config = dict(
    bias='none',
    init_std_o=0.0,
    decay_fraction=0.553,
    steps=3554,
    dataset='wikipedia_en',
)
MLP neurons of a small language model. Each row is named by its layer, matrix (up: input weights) and neuron, and shows model dimensions 0-191. Each number is 128 + 32 x the weight over its row's rms, rounded and kept within 0 to 255. Numbers have three digits each.
Before each neuron's rows, "fires in" lists the words (lower case) most often at its 100 highest values on Wikipedia text that the model never trained on; "fires on" lists the tokens most often at its 100 highest values on Wikipedia text that the model never trained on.

fires in: "to", "help", "helped", "and", "command", "figulus"
fires on: " to", " help", "ed", "and", " and", "ig"
L2.up485:148101159107104085149113106170067171158160126117112118118086140129114129135094135126111141162108169172087136179161097163146144176142129140154130090173146205099093178128114134102169138149108163181114152126143130100215096180156180167129129134194102186132152144113149056149078095152102155148149094145167214123107139206091098101110092123170092152107124112126098131140111131100113155152152085138174091141150098100149105161125153104164094050165141066066096135044158143143133134120135099182124091138118117198113118147146152147125140160148127164148117125125195141124048106156148135154

fires in: "of", "and"
fires on: " of", " and"
L2.up213:137159143147102097116169151064130177079125142111131112197097135157100156090123160204168093144089132113118164166180154115121132117165113132129150177160140155036115140125179135118152148168148150125123094173147122117110140147084133135127119101134073172186105075169127208122116088128169086083136070108113127165151164148098116114157141102081106151151079136135149124153159122114087099084130171131180173136078115141123131098114153131159153054131168094144070101141097081174142123114149129129088133193168115114063147109071207079112115116133118066110141168159102171073134077115110154103

fires in: "of", "table"
fires on: " of", "able", "1", "e"
L2.up166:117153173143104134153138099123159150094157086144144116074082102133100157136143146159114191199136167097086137117185141090074179106133144110159117147136205082054092099151137112131148132124144162101113169102162109126127120088115101194172122183124100148158108149108130122052120127157165139145094101146125174095150132159108147163102117149138103128123115120159127075074087156106156117176129181144106124124126165063142133105134116169204136204132126122177110134145155148100125129190121116231068166087142088145131116132101127131191095083135122099079128125164143182133192148163068144088

fires in: "to", "or", "and", "of"
fires on: " to", " or", " and", " of"
L4.up128:122114108155148164118186099103155184084117098134127166126097163117084109164102149162125100114142125156090140109086102143160142149182121148143123143166170178080152168172154162146153146123127175132153061096153083093123113085092105113163125096193136104129152139222170096160077161175137087093097111143177120115097141168111092152111138118135115138141067137123147075173185170103087168177144144133120121100034107103125134085089097108150159136137155133125060021110135126095131069109166074174094102141155141069119094189116101153159103122148120137138125120138189128078155136122135119132

fires in: "with", "as", "help", "helped"
fires on: " with", " help", " as", "ing"
L4.up107:147092173155123138141109150113110153152101092148074197108133143097163174132186080170157145130090121143125111218130076137175124074092063094154134131113141179156115099114126084136069028171160076146129155137140092126137153160122096119183126151156123134163148095101102099168086103141165134132076103110138106155132111146111149118124119125115088105130191176095143124110135192061125143127125144121121101112177170120149094193108088147050093113153161152127100131130097134157110123112119130184154085068164071135171133148170162162156136111174098179154101150169141182093134099134195137098

fires in: "during", "of", "to", "following", "ended"
fires on: " during", " of", " to", " During", "ed", "uring"
L4.up652:185093094174126188124089068118126098137110104072144149119146117045192158146149067133182148125111130118105107135138124158183109117174092124173091128128116114092057108107117164118152122161193122117130131062139081129112076135153175061125136140151142137111193143166141181123104105074107144083148083179128148141067159184159064102130104152128055079192080118165165160118113158083117115105149109153125157128135107162123163151092210119106127125202188120096110133115169159117140113099112186150141137160144166157169125114138171142127139107127113114102122121157134128087138088130086095138

fires in: "of", "for", "create"
fires on: " of", " for", "ate", "ing"
L4.up740:143134095131136082108121104131127143159104103125141112148175116173178099122087106102150144121115117107148160113158132123123166119177116167157175101110165132161155121148125178090111125191153098136101140197133113090123175081068147104087116138079195079129142089150120173127050150081123128123158107164143096113158098143154188130111114102097159113113054158144152122159079081103096100094103146136123099120079077164098092117128152135002135157124094126106116159088166130146066112071071126132175115075191113171100180177113141124143131109144135151043118134109144161169178085158119103136

fires in: "of", "broken", "fans"
fires on: " of", "on", "ans"
L2.up725:146104165090135124200125130151149138059177148163175143147115107124137111149076130114039150126163084141071156147168073142119096102110092127118039140145128112082130092123129093140161164114160112112075071140146125086071126117068120119101162170126146168087198134088116163126088147136146103135103105131149154085136137177169147117052091108053063141127114104196134089128145086087089082166197150136137185140109083163125134095098087067120129117153107125117133125160136103190103066148103145121108155108100108095090122118123162081149146125160102145099074092125094120149121116144110119154

fires in: "and"
fires on: " and"
L4.up75:196132115165099162114118155097103158159092099131065146140152172157107165135164166159029110088144111133104134154114082099162110130098154176156139152151057175157127112138118150088122185153173123106175198128161116089105126130115149082158129113128169102085137134175134111079120120093184179149051091115128127167180158102140139160099174115144146179109170124093141125136121131122109170128103167124110100175067144105074142108142149113130105045136140160084097135074090092110149074128211118160091172128132156099121116135155194117119117168093125154116088093113189076110154151117151129137

fires in: "and"
fires on: " and", "um", "im", "av"
L4.up99:147116166102153074130104140160137182111093164102174159143063161171162086105125130144077105142114103134108106152083207159185163148104081172201140089114109139138084102135081117078161121127163164117103099146099132144101125082159104076156144146094151128102090082205127200141047121086063143140131099107164109189149087141133093133031129102131111113122090162141135126143118119177117101111147161116133115115088123133092162137079106094145106056105082111057174135134142157103051123143097122103136121123133129118103080121117099131086171153121130106163127125074114098134072140109090123147

fires in: "and", "writer", "beat", "seattle"
fires on: " and", "eat", "ed", "rit"
L4.up667:162144146154138111125099102128191139121146071180094156102086134158098180145129111137134106097088143152133126124089156167105144098183142183136152091100132168121105173149140161127094117136136083149141087132149095163133064137082180185068169172141137090181129153151180146136139110095128107164140104088123079171106162164163130090132131070157176098143143142133100113105150136144192084175144083078087072146091064139124054149185135138117082108050129123128124115156196075119141112161161096151172136143118144115113118075106158101133121161176149069149093104087184170142107130106146116199